config = dict(
    num_hidden_layers=13,
    hidden_size=768,
    num_attention_heads=6,
    num_key_value_heads=6,
    head_dim=128,
    intermediate_size=2688,
    vocab_size=8396,
    hidden_act='tanh_gelu',
    norm='layernorm',
    norm_place='pre',
    norm_eps=1e-05,
    positions='learned',
    qk_norm=False,
    attn_scale=0.0884,
    bias='none',
    tie_word_embeddings=True,
    parallel_block=False,
    init='normal',
    init_std_qkv=0.0242,
    init_std_o=0.00475,
    init_std_up=0.0242,
    init_std_down=0.00475,
    optimizer='muon_variant',
    learning_rate=0.000884,
    lr_mult_down=2.0,
    beta1=0.95,
    lr_head=0.00318,
    max_grad_norm=2.0,
    warmup_steps=200,
    schedule='wsd',
    decay_fraction=0.323,
    decay_shape='linear',
    final_lr_fraction=0.02,
    batch_tokens=65536,
    max_seq_len=1024,
    doc_mask=True,
    train_tokens=726700000,
    max_steps=11089,
    dataset='wikipedia_en',
)
MLP neurons of a small language model. Each row is named by its layer, matrix (up: input weights) and neuron, and shows model dimensions 448-511. Each number is 128 + 32 x the weight over its row's rms, rounded and kept within 0 to 255.
A block is one neuron, or neurons of one layer that tend to fire together. After each block is what it responds to, as a language model described it from the Wikipedia text at the highest values.

L5.up284 [148 122 165 112 157 107 134  93  77  56  96 114 120 193 109 105 141 111 148 126 138  84 113 126 167  94 119 119 186 104 144 112 155 161 118 147  78 163 148 103 117 111 146 168  83 113 109 133 109 100 111 114 162 118 128  56 134 116 172 126 161 186 136 122]
L5.up1372 [170 133 189 178 125  91 130 104  68 143 160 125 103 127  94 111  91 101  93 104 114 133 118  92  91  97 125  75 119  77 210 107 103 164  74  75  94 131 169 109 108 118  76  87 128 130 107 148 123 148 113 148 108 117 157 161 138 119 217 106 189 140 168 153]
L5.up1839 [148 140 168 124 140 109 110 142 166 145 124  93  96 116  77 168 139 204 101 105  62 148 141  97 129 118 111 128 104 155  97 106 146 134 170 109 111 162 132  93 150 188 160 153 133 110 158 156  98 108 125 124 165 101  94 115 131 139 120 185  94 103 147  92]
L5.up1967 [ 98 100 103 127 118 138 143 152  88  98 181  49 159 201 100 102 171 149  88 143 119  88 123 120 137  77 139 128  63  87 172 125  91  93  78 109  98  95 108 106 134 177 135 172 111 116 157 132 114 145  79 107 104 137 108 123 152 130 157 203 119  99 163 161]
Description: Predicate role or rank slot. Articles, ordinals, superlatives and possessives opening a noun phrase that assigns a role, rank or title, e.g. became a, considered the, the tenth most, the club's.

L5.up215 [101 127  72 141  85 135 119  76 137 129 130 158  42 167 154 114 193 198 144 117  89  89 119 134 110  91 120 139 137 133 108 106 141 120  75 118 104 150 138 102 120 169 201 136  82 136 121 130  90  73  98 126 121 163 152  57 129  96 118 127 110 126  90 168]
L5.up1210 [ 62 149 127 123 113 152 106 143 118 134 155 123 129 146 160 113  90 183 125 111 136  92 182 171 143  39 138 157 138 142 150 104 124 117 153 136 117 125 128 111 159 140 138 116 125 139 146 164 174 175 113 101  58 144 169 134 130  92 115 144  88  80 130 126]
L5.up1305 [149  76 183 173 126 112 123 129 108 123 144 115 115 188 148 140 131 137 128 106 139 133 134  94  81 145 128  65 108 115 147  88  94 103 157 178 142 128  81  57 125  98 131 123 160 100  93  61 152 148 137 143  89 111 172 113 117 102 177 183 132 159 108 165]
L5.up1536 [124 107 149 112 115 167 144 143  73 183 102 129  87  92 107 100 131 142  98 168 112 150 160  73 137 106 107 144 187 108 133 116 106 131 134 181  96  96 166 145 170 146 124 116  97 132  67 123 104 142 163 169 120 187 135 121 176  95  88  56  74 106  98  77]
Description: Naming-phrase endings. Words ending a naming or labeling phrase just before the name itself, such as dubbed the, known as, called, named, referred to as; weaker on as, such as, like, under the.

L5.up1075 [ 88 127 114 127 130  95  96 124 132 119 150 120 160 174 177 171 131 131 128 174  72 104 154 146 108 131 134 147 161 122 113 196  74 108  83  69 142  93 121 130  66 202 126 152 150 142 152  95 159 118  78 136 186 187 123 183 125 177 134 102 162 126 181 156]
L5.up1829 [155 111 116 100 192 130 184 110 185  92  76 182 148 138 101 134 155 126 144 178  81 129 125 112 123  70 183 133  93 118 147 112  75 128  94 209 184  99 103  98 134 117  72  87 108 179 139 148 166 120 115  93  96 174 152  92 130 163 100 127 145 116 168 105]
L5.up2108 [163 127 142 137 118 161 172 146 155 101 120 123  68 154 166 129 203 144  76  69 127  90 115 150 140 131 151 129 122 131 160 120 162  75 109 149  74 148 152 160  77 133 145 130 167 128 120 111 110 128 182  73 118  78  94 175 164 139  90 113 141 164 144 121]
L5.up2341 [120 148  98 110  92 122 143 108 128 190 176 108  76 115 137 123 116 115  47 137 200 141 140  99 133 102 126 103  83 101 137 173 100  95  66  72 120  76 121 126  92 152 137  99 145 125  89 122  81  97 131 104 121  69 128 169 165 132  91 133  88 127 115  75]
Description: Back-referring pronouns and relatives. Words pointing back to a just-named person or thing: relative who, which, that, whose after a noun (people who, Gollum, who), and sentence-initial He or His.

L6.up268 [144  95 129 161 124 172 113 163 133 160 132 151 114 138 132  90  85 170  91 155  48 115 103 117 122 118  93 127 103 139 116 165  98  91 143 142 142 151 173  46 210  92 120 132  90  96 138 174 160 123 157 132 104 146  70 148 108 159 122 109 190 114  76 156]
L6.up289 [159 145 121 161 137 160 134 116  87 143 169 151 118 136 117 167 139 131 116 141 139  49 128  98 141 109 159 157 184 154 156 122  96  37  43 105  93 179  85  73 129  86 159 126 145 138 188 173 184  72  87  74  82 153 152 111 102 141  91  61  99 142 196 119]
L6.up313 [142 116 102 121 171 137 122 118  90 120 172 146 138 128 108 120 113  84 107 137  56  96  88  77 146 126 109 106 115 122  50 117 126 118 176 235 133 167 125  87 169  90 135 148 111  87  93 115 161 107 121 109 141 125  94 193 142  93 194 113 129 138 134 164]
L6.up347 [ 94 115 108 133 158 168 137 125 100 143 134 102 110  70 142 190 128 141 107 120 157 134 120 151 108 125 125  80 120 117 119 118 200 136 146 114 102 130 126  64 129 109 124 177 153 154  68  85 113  79 116 122 145 207  97  84 129 145 197 117 119 109 127 122]
L6.up457 [183 168  99  86 130 145 158 156  85 197 164 129 171 144  85 116 152 122 109 132  78  84 128 217 155 130 155 116 156 112 141 156 157 108 172 114 112 149 152 131 101 158 126 119 128 133 118 109 199 125  83 116 106 153 124 105 118 133  55 131 125 135  76 197]
L6.up616 [187 131  98 159 179  98 118 178 212 133 108 179 108 138 139  97 128 143 178 102 119 166 143 174 145  91 141 151 134 127 103 130 155 129  81 125 191 145 141 133 103 162  91 120 136  77 110 145 131 109 131  82  70  92  86 135 168 109  76  90 100 143  89 173]
L6.up794 [134  97 119 161  91 118  90  86 136  96 126 124  87  81 131 203 127 134 152 118 149 143 117 175 142  43 186 147 127 121  95 112 126 122 149 135 143 108  97  95 153 180 124 159 111 146 162 140 100  98 146 166  74 158 109 129 135  91 151 107 100 150 171 172]
L6.up934 [ 59 138  60 146 114 109 154 116  98 130 147 145  90 110 125 165 130  96  60 113 159 143  71  95 137 104 112 126  76 177  45 156 140 158 141 125 114 120 150  63 166 123 140  91 154 168 161  39 128 103 106 132 137 158  84 103 150 135  90 124 130 118  91 150]
L6.up935 [149 181 115  70 111 120 158 140 106 113 146 154 181  95 107 121 175 123 101 141  95 168  94 101  98 191 147 131 134 125 191 146  97 107 147 172 180 162 101 133 144 172 102 110 152 180 154 136 118 101 143  94 112 128 101  88 158 160 177 118  94 168  38 151]
L6.up1285 [ 84 118 122  55  77 149 147 132  31 149  90 180 119 148 114 144 137 129 120 134  68  90 165 142 130 139  91 128  46 148 117 151 117 124 104 164 140 146 179 174  94 144 172 154 143 144 131 175 173 158 135 161 164 106  68  89 133 129 155 153  96 122 172 157]
L6.up1599 [132 128  73  95 140  88 114 130 100 124 143 109 163 120 166 127 134 186  84 165 104 110 163 127 123 121 138 193  60  85 101 124 165 101 132 150 106 111 153 100 145  92  99 148 120 134 116  54 132 135  97 162 141 119  76 115 141 146 110 148 149 122 142 145]
L6.up1662 [144 171  59 174 101 201 153 116 145 137  89 122 145 137 214 135  73 184  62  83 105 113 111 125 136 149 106 155 119  88 158  84 122 150 110 106 134 118 113 149 104 172 104  93 155 144 137 106 102 148 122 125 137 152 156 105  87 135 147  50 134 101  94 141]
L6.up1905 [119 100 121  48  99  91  99 124 136 140  95 145 116 126  74 110 136 127 126  95 106 118 116 144 166  84  30 149 177 181 116 221 127 124 158 133 228 129 124  89 166 107 107 131 109 143 142 129  61 157 138 105 161 138 124 139 136 122 167 127 112 153 137 114]
L6.up1982 [125 162  87 112 136  51 136 165 132 115 106 127 143 169 115 126 105 199 151 144  65 111  93 128  91  94 151 100 130 146 129 119  89 124 112 225  96 170 140 150 161 141 110 108  80 150 150 101 151 132 119 192 130 149  82  55 118 151 169  88 161 111 178 142]
L6.up2005 [105 144 146 143  91 134 140 129 147 133 150 101 168 149  87 122 190 159 135 100 143  96  93 153 144  98 134 135 111 164 119 144 140 127 155 106  98 148 158  89 130 142 153 108 147  97 149 115 134  86 148  77 157 130  77  84 141 146 168 132 146 131  91 179]
L6.up2460 [ 51 128 157 133  77 133  90 122 156 110  83 120 162 142 111 103 107 142 156 171 126  94 127 147 159  67 104  95 133 113 120 180 121 115 115 104  94 140 122 106 147 118 117 154  74 118 162 126 101 151  75  72  71 146  62 129  84 102  82 110  99 165 117 157]
Description: Mid-word consonant fragments. Short consonant word pieces inside a split word, often right after a vowel or y piece, e.g. Cry-p-to, Sey-m-our, Cly-d-ebank, tem-p-o.

L5.up225 [135  97  83  92  73  73 171 150 129 113  87 137 152 141 134 140  78 146 102 130 136 130 162 120 152 154 145 128 137 177 120  98 100 102 110 136 130  96 175 108 186 194  91 104 141 128 100 142 107 111  84 123  99 168  69 126 160 163  99 108 115 102 121 209]
L5.up1550 [ 77 164 143 176  68 139 151 132 154 139 127 110 101  89 128  98 101 103 142 122  93  87 167 103  70 121 114 157 150 120  87  98 167  89 178  49 182 163 167  96  95 157 146 107 101  78 119 129 157  92 179 114 145 145 102 132 151 176  91  95 192 136 106 145]
L5.up1787 [129 146  93 180  96 145 142 153 101 123  84  97 118  93  75 147 158 126 102 101  95  96 149  91  75 110 160 103 138 112  78 156 101 151 172 173 183 109 156 122 116 126 101  78  94 151 158 129 105 166 122 123 125 170  32 193 128 102 146 148 178 138 161 164]
L5.up2064 [119 174 127 131  87 105  90 100 123 114  88 141 111 138 191 152 138 165 138 138  33 129 125 136 109   2 131 136 119 126  85  78 126 102  73 159 119 125 147 122 107 136  74 103 154 133 112 120  96  96 189  89 121 153 128 146  90  91 145  73 146 148 175 171]
Description: Mid-word piece after y-ending. Word-internal subword pieces inside names and compound words, usually right after a piece ending in y or a vowel, e.g. lady|f|olk, Dry|b|rough, Honey|m|oon.

L3.up433 [118 122  87 180  77 115 141 112 149 119  78 151 139 132 169  99 126 135 117 116 150 115 137 114 139 116 149 126 111 146 161 135 102  89 113 116 158 167 147 134 104 170 173 163 128  72 114 145 179 165 166  95 154 124 149 121  75  89 110  75 170  97 122 120]
Description: Clause subject before verb. Subject words opening a clause right before its verb: pronouns and relativizers (they, he, that, which) and definite nouns (the band, the race, the song).

L3.up2527 [ 82 161 130 135  50 123 152  88 148 205 160 124 136 153 150 142 158  67 120 129  96 124 159 139 120 148 185 137 109 153  57 159 118 150 133 145 103  66 116 109 121 153  87 104 167 123 182 171 128 169  60 153 131 166 119 150 102 124 170  69 143 156 150 124]
Description: Mid-word continuation fragments. Short consonant pieces continuing a word split into fragments, as in Kunst|museum, mudpup|p|ies, ket|ch; also place after ordinals like 1st, 3rd.

L3.up351 [169 134 131 144 175 149  86 169 155 102 114 158 115 159 155 117 109  98 105 132 130 100 135  99 141 123 123  94 115 107 138  95 125 104 114  63 143 113 125 161 137 136 113 123 141  83  83 151 152 108 139 124 117 146 127 111 161 164 189  72 102 143 108 142]
Description: Pre-predicate auxiliaries and adverbs. Auxiliaries, copulas and adverbs between a subject and its main verb, often before passives in narrative prose: was, has been, never, later.

L6.up129 [109 113 109 143 116  80  89 158 101  98 114 151 140 156 166  56 118 134  68 117 150 121 167 124 117 129 130 126 104  73 104 120 151 159 159 123 132 103 128  99 124  73 162 132  76  46  71 142  56  92 144  76 128 131  74 123 152 106 195 136 133 201  78 111]
L6.up204 [135 100 124 116  97 111 146 125  88  43 157 101 157 111 102 173 131 128 133 175 118  17 148  83 164 159  92 136 123 133 113 105  97 147  98 149 161 176  98  91 131 141 159 136 137 185  59 174 118 157  80  59 124 150 127 128 134  76 165 185  70 101 100  93]
L6.up619 [184 140  56 100 163  48 109 110 141  86 133 107 153 140 109 129 111  90 174  81 124 120 163 143 163  92 134 126 179 164 138 160 174  87 128 143 149 116 132 120 126 175 182  70 148  91 109 119 126 172 135  99 202 119 100 142 133 116 104 138 140 148 191 130]
L6.up703 [ 46 126  91  89 108  83 154 146 147 123 130 146 141 156 126 153 141 153  78  92 142  85 137  88 147 126 148 141 136 110 131 110 134 116 172 129 127 112  60 112 167 124 181 143 123  72 133  86 142  51 100 126 187 122  79  97  88 137 104 187 142 125 109 100]
L6.up930 [122 156 169 140 143  94 126 136  93 139 142 108 169 150  89 170  81 156 195  87 164 170  71 145 183 166 148 120 142 125 166 145 100 139 176 107 181 135 181 145 105 125  97 137  99  82 127 134  92 120 128 137 131 107 138 118 150 106 144 153 138 114 160 116]
L6.up961 [189 100 160 134 146  76 197 159  99 118 140 132 173 225 142 148  82 152 109 121  55 129 119 171  82 115 180 231 170 133 127 106 111 127 136 139 152 206 125  75 159 142 113 110  97  86 103 176  91 141 165 136 129 134 161 109 104 106 107 134 114  93 145  81]
L6.up1031 [150 125 130 181 110 140 218 134  69  38 124  92 125 127 119 101 102  75 197 161 105 113 147  88 159  94 139 107 101  87  96  94 150 152 122 113 176 120 148 118 136  93  96  65 116 165 140 129 121 110 143  96 113  97 132 148 131 130 156 100 102 168 148 141]
L6.up1063 [ 97 174  98 172 126 125 114 136  88 112 119  88 131 174 150 100 140  88 182 166  75 109 137 155 135 170 183 126 206 160 119  95 125 156 128 124  93 119 169  98 128 120 184 141 101  86 102 164 108 114 154  48 108 137  98 147  54 146 149 168 137 118  79 141]
L6.up1182 [143 167 163 116 133 104 104 157 137  99 133 150 155 119 135 126 158 124 127 123  93  86 175 126  85 102 120 125 100  76  92 107 158 117  90 130 135  72  99  81 125 133 176  68  96 138 150  99 126 131 129  73 108 155 152 112 111 112 128 115 131 118 150 150]
L6.up1253 [ 93  87 111 131 180 114 162 151 142 159 180 138 110  77 105  49 173 134 154  88 126  86 143  99 104 171 152 150  95 131 117  95 166 155  94 104 104 125  94 117 131 120 123 114 126 106 132 153 102 153 146 147  89 148 106 148 152 110  61 191 120 128  90 138]
L6.up1677 [158 112 141 120 136 104 141  87 131 151 163 171  74 110 133 145 161  60 156  97 101 113 165 154 143 133  96 138 121  97 128 133  99 130  76 107 124 169 120 128 145 134 154 168 111 156  82 116 143 101 122 102 151  76 126 141 114 139 159 163 129 134 119 110]
L6.up2114 [103 177 150  63 117 102 173  58 143 177  90 161 144 145  70  78 129  98 144 176 129 142 107 111 166 105 118  87 119 177  85 117 165  62  89  94 201 131 147  89 196 160 163 115 131 163 104 101 130  89  93 150  82  96 124 181 134 125 150 119 128 142 125 136]
L6.up2427 [ 83 137 100 190 128 100 101 143  98 134 100  80 136 152 104  75  92 101 175 164  93  66 147 119 104 128 131 126  73 130 137  98 136 118 157  99 173 146 106 101 123 103 141 109 114  50  85 124 125  98 122  97 132 123 127 137 140  67 180 141  99 130 108 118]
L6.up2510 [ 82 109 194 189 173 120 104 137  99 153  92 140  98 121  49 123 179 136  70 138 103 123 141 106 110  91 134  83 149  57 114 157 184  91 112  89 118  99 122 149 180 124 178 103  89 139  75  83  75  87 156 156  95 145 140 139 136 117  81  98  86 148 119 111]
L6.up2530 [136  89 183 106  75 116 143 158 100 110 121   3 180 194 113  37 148 142 137 124 145 107 147  96 115 114 101 157 153 109  87 100 132  98 114 124 129 105 111 131 134 136 163 118 133 155  86 203  97 113 157 167 119  71 103  90  92 162 142 115 153 162 201 114]
L6.up2674 [144 134 158 122 127 132  92  70 118 132 123  90 146 129 108  91 114 160 114 161 123  66 151 157 134  98  48 144 128  44 120 146 138  66 100 122 102  79 101 167 138 100 126 155 143 155 127 148 172 158  99 132 106 116  99 135 124 167 141 128 128  82 144 114]
Description: Name or label introducers. Tokens just before an alternative name, title, acronym or code is given, such as named, referred to as, styled, opening parentheses before acronyms, or infobox colons.

L6.up41 [139 155 120 140  84  85 106 123 123 157 129 119 164 134 111 186  57 134  77 139 177 154 157 176  71 110 154 181 160 151  96 124 140 170 127 145  75  89 179 101  49  76 134 116 113 150 160 156  97  99 121 156  93 102 150  86 153 146  99  62 103 118 123 137]
L6.up700 [130 165 197  83 156 161 160 153 150 192 120 107 156 115 115 118  97 118 114 139  90  94 117 106 117 116 204 126  75 143 149 119 170 130 125  88  53  87 152 129  90 144 125  75 172  47 149  74  83 121 157 143 173 167  93  92 137 171 119 100 149  81  96  98]
L6.up959 [117 135 100 134 132 136 109 130 189 144 117 124 166 152 146 149 127 107 151 116 170 143 155 135 113  81 113 121  95  80 167 122  78 104 135 155  55  91 135  76 101 171  86 144 162 112 115  92 166 131 145 176 183 140 110 172 118  84 126 153 118  94 187 144]
L6.up1125 [120 101 143  89 158 112 120 133  73  95 115 118 108 163 168 204 137 178 194 131 103 145 110 118 107 123 143 155 116  95 187  85 134 182 124 138  51 171 190 121 156 123 158 128 126 173  78 175  38 121 121 122 102 115 119 138 141  72 143 147 101  90 135 129]
L6.up1186 [ 52 163 130 153 158 133 141 138 165  76  98 124 154 178 175 118 182  95 194 137 167 142 171 117 128 173 132  82 178 141 180  96  90  63 146 124 125  92 125  74  85 112 169 107 147  81 139 181  38 122 147 116 179 101 140 145  83  96 185 118 150 133 157  82]
L6.up1351 [135 128  81 183 156 128 105 164 160 121  79 182 143 125 163 143 130 144 134 127 144 181 112 113 102 130 136 107  68 186 133  93 128  62 112 115 140  93 111 122 119 123 175 110 171  90 110 170 156 155 117 132 118 133 163 125 148 149 108 125 112 113 130 146]
L6.up1454 [139 134 130  92 122 151 140 114  73 173 166 125 143  98 204 137 105 156 113 136 152 105 162 138 100  74  83 207  91 119 141 158  89 167 122 139 143 123 128 152 195 145 155 170 156 128 132 137 122  99 102 107 170 164 118 128  93 167 109 172  88  97  80  83]
L6.up1470 [186 140 183 163 158 139 113 128 130 139 133 143 117  99 159 185 130 180 168 136 121  51 156  78  87 147 133 151  66 140 141 129  88  88 115 123  80 114 171 128 122 152 143 198  90 162 134 156 106 152 103 189 161 127 132 112 171 183 141 131 122 103 146 138]
L6.up1578 [216 143  88 141 137 121 146 138  85 151  86 182  97 120 185 109 186 121 138 164 169 129 131 105 127  85 193 119 158 133  64 163 145 116 118 112 136 123  94  93 111 131  72 145 118 121 128 136 133 120 156  88 171 157 143  52 173 129 195 151  97 163  98 137]
L6.up1605 [161 142 151 120 170 173  40 126 201 142 119 107 117 129 111 140 139 165 137 124 117 127 156 141  96 122 147  77 134 132  59 157 143 107  93 110  90 187  84 101  84 164 158 122 109 108 163 142 143 145  97 163  71 138 123 129 196 104 128 167 162 102 100 165]
L6.up1688 [115 128  93 138 100 156 136 155  81 118  76 111 166 216 108 156 122 108 118 100 141  78 117 107 123  77  91 117 118  95 110 100 174 126 177 134 139  91  93 101 151 181 101  97 133  99 135 136 156 145 130 154 144 158 174 106 111 153 111 185 140 111 153 124]
L6.up1754 [ 56 135 113 188 114 115 108 153  89 116 138 126  77 152 127 174 146 113 165 124 171 156 161 195 113  36 133 143 153 148 128 175 170  85 141 121 130 135 125  96 164 180 153 111 138 133 123 103  83 129 163 154 134 150  99 156 116  92 125 147 160  74 187 142]
L6.up1802 [ 79 102 162 160 111 156 134  92  79  90 158 140 127 189 147 168 101  73 107  90 111  81  97 193 135 136 142 143  78  66 165 128 136 160 127 116  81 166 121 127 192 153 127 142 116 156 148 165 180 127  81 125  94 117  72 154 105 108 142 143 182 113 127 126]
L6.up1970 [128 144 161 129 137 124 102 178 132  99  89 114  68 155 111 121 112 120 114 114 102 183 159 127 173  81  83 171 160 149 136 114 172 131  99 132 154  68 158  87 133 138 125 132  96  53  87 116 124 157  56 161 159 146  88  55 124 138 122 117 203  88 155  87]
L6.up2294 [170 140 207 119 116 116 117 157 203 139 195  94 134  85 192 158 110 151 124 159 171  99 191 121  90 186 175 150 174 114 102 144 134  74  92  95  91 104 152  75 149 182 146 136 156  37 178  97 117 139 119 130 148 140 145 141 165 142 131 112 110 195  85 153]
L6.up2569 [161 155 145 134  98 170 125 115  95 105 110 114 126 112 152 149 134 125 112 117 119 102 168 113 107 172  82 129 143 178 110 123 144 165 113  80 106 135 128 119 178 162 128  96 160 168 123 130  77 149  65  84 106 134 103 180  79  97  99 112 124  89 106 118]
Description: Copula before predicate. Fires on copular and linking words that introduce a predicate describing the subject, especially the article after become, made it, considered, as in become a, was, to be.

L6.up86 [139 182 131 101 159  68 109 173 117 111 143 106  90 127 101 179 131 126 174 118  33  61  97  68 133 155  69 187 144 144 199 118 132  70 145  78 141 123 111 161 127 178 116 151 153 127 133 142  75 141 133  78 196 153 166  91  99 165 127 123 132  71 180 136]
L6.up122 [176 165 133 173 141 111 107 126 147 135 100 183 102 157  76 158 124 165 110 119 148 139 167 126 141 155 151 134  90 110 188  89 115 151 113 116 103 125 187  90 100 185 185 104 145 143  71 200 164 108  87 150 116 146 134  82  71  95 111  94 133 146  99 153]
L6.up135 [ 96 122 139 118 158 111 105 128 176 141 117 132  72 117 124 150  90 177 123 226 114 127 183 144  88 118 146 144 140 115 137 134 140 106  99 147 148  97 154  97 147 171 146 159 114 127 107  87 147  83 144 109 157 169  80  99 164 156  78 160 141 139 119  85]
L6.up228 [122 165 177 199  97  95 142 122 166  97 148 155  97 121  91 112 132 198 122 162  97 122 119 104 116 126  85  97 100 133 132 140  58 141  96 172 119 152 150 138 147 155 113  77 189 127 127 152 119 124 118 138 186 186 114 141 103 161 114 146 114 109 107 133]
L6.up245 [119 120 138 147 108 163  98 186 150 108  83 102 115 167 105 152 145  67 133 135 114 119 128 111 135 154  97 136 141 150  91 104 171 136 115  92 130 141 158 111 117 153 130 119 179 135 167 134 134 103 109 120 118 167 132  69 125 153 131  90 183 139  93 123]
L6.up364 [116  95  91 107 130 171  95 181  82 125 119  95 120 112  98  94 108 157 106 172 104 122 121  92 170 208 138 120 108 119 160 142 107 109 104  89 198  65 110 152 170 162 148 156 148 130 118 155 125 109  64 103 135 104  83  74 105 109 174 153 149 158 105 102]
L6.up469 [ 89 106 100 132 140 147  91  91  50  99 101  64  92 117 114  81 123 132 158 126  99 138 123 121 162 179 152 188  54  63 164 125  98  95 113  78 148 177 167 163 170  46 112 168 121 118  81 116  99 180 138 154 167 104  88  97  90  67 165 152 146 167 113 121]
L6.up755 [165 148  58 215 130 151 119 177 138 121  66  70  72  85 150 165 150 129 107  48  94  94 100  92 148 132 182 134 158 116 188  82 125 150  78 106 145 164 120 148 167 139 164  76 130 125 137 123 111 135 169  80 178 173 144  85 123 152 123 158 125 117 150 122]
L6.up949 [135 127 139 110 151  96 136 111  49 147 153 103 128 131 143 170 115 152 105  82 147 123 140 140  67 178 106 167  63 128 161 132  97 126 124 142 182 177 136 111  98 184 168  97 156 107 122 132 125 158 124 123 125 181 139 134 112 135 123 121 174 141 125 135]
L6.up1296 [130  45  82 110  87 184 135  49  96  82 106 120 101  82  95 128 125  84 155 192 108 120 110 209 136 169 155 147 122 134 124 148  93 131 120 222 109 123 110 132 132 181 131 106 133 144 164  99 129 138  78  56 139 133 105 176 101 146 101 148  96  92 153  89]
L6.up1327 [102 116 132 137 168 100  97  85 139 152 139 113 109 135 113 158 162 194 165 193  77  96 126 144 157 135 181 144  90  58 116 166 144 150 146 116 106 115 176 106 116 109 199  83 159 105 163 119 114 157 111 129 146 133 104 133 186 174 118  77 167 126 162  96]
L6.up1332 [120 141 148 141 116  96  92 145 151 100 145 155 169  62  98 148 143 153 135 141 167  81 139 142 106 111 170 157 144  68  74 135 119 118 148 108 170  95 139  97 108 187 144 135  74  69 114 154 120 121 148  98  65 134 129 127  98 116 109 104 148  78 101 127]
L6.up1463 [155 162  84 108 164 135 107 123 119 103 113 191 130  99 143 151 148 127 110 131 150 187  80 149  89 110 151 126 111  72 119 118 143 119 139 108 183 115 129 105 207 121  97 138 139 119 126 159 153 129  89 155 122 139 119 114  64 131 138 191 115 127 142 120]
L6.up2158 [163 149 150 186 130 133 113  96 119 114 119 116 107 111  89 130 141 161 175 114 112 150  96 111 126 128  75 137  47 157 170 148 105 108 100 160 171 170 149 179  97 147 101 150  89 142 124 147 130 206 178 147  70 124 141 157 131  70 139  79 117 146 106 114]
L6.up2163 [100 151  86 145 146 114 140 187 130  99 128 122 134 152 141 141 110 144 150 126 162 110 156  93 136  78 187 140 105 161 190 148  90  87 123 122 167 110 125 182 148 145 199 140 105 126 111 110 125 117 128 161 143 201  86 130  99 100  81  91 106  81 127 145]
L6.up2403 [131 122 113  86  84 154 129 152 150 149 153 132 143 159 138 169 168 128  96 187  95 199 136 133  89 127 163 155 140 196 141 123  39 163 111 147  94 104 126  82  94  89  88  85 114 107  80 133 129 127 121  80 159 125 158  73 149 145  95  90  77 118 113  76]
Description: Clause-subject pronouns. Relative pronouns (that, which, who) and subject pronouns (it, he, she) that begin a new clause whose verb follows, e.g. "a trail that", ", which", "declaring that it".

L3.up959 [141 122  60 139 145 139 177 183 154 135 107 121 159 115 155 133 151 123 163 153 126  98 154 125 155 118 102 111 153  71 162 118 149 181 130 132 169 139 154  96 142 152 129 142 140  36  54 161 105 154 106 158 122 125  67 127 156 123 126 160 167 145 104 145]
Description: Identity-defining connectives. Words right after a subject's name that introduce its defining fact in article openings, such as born, also known as, is the, named.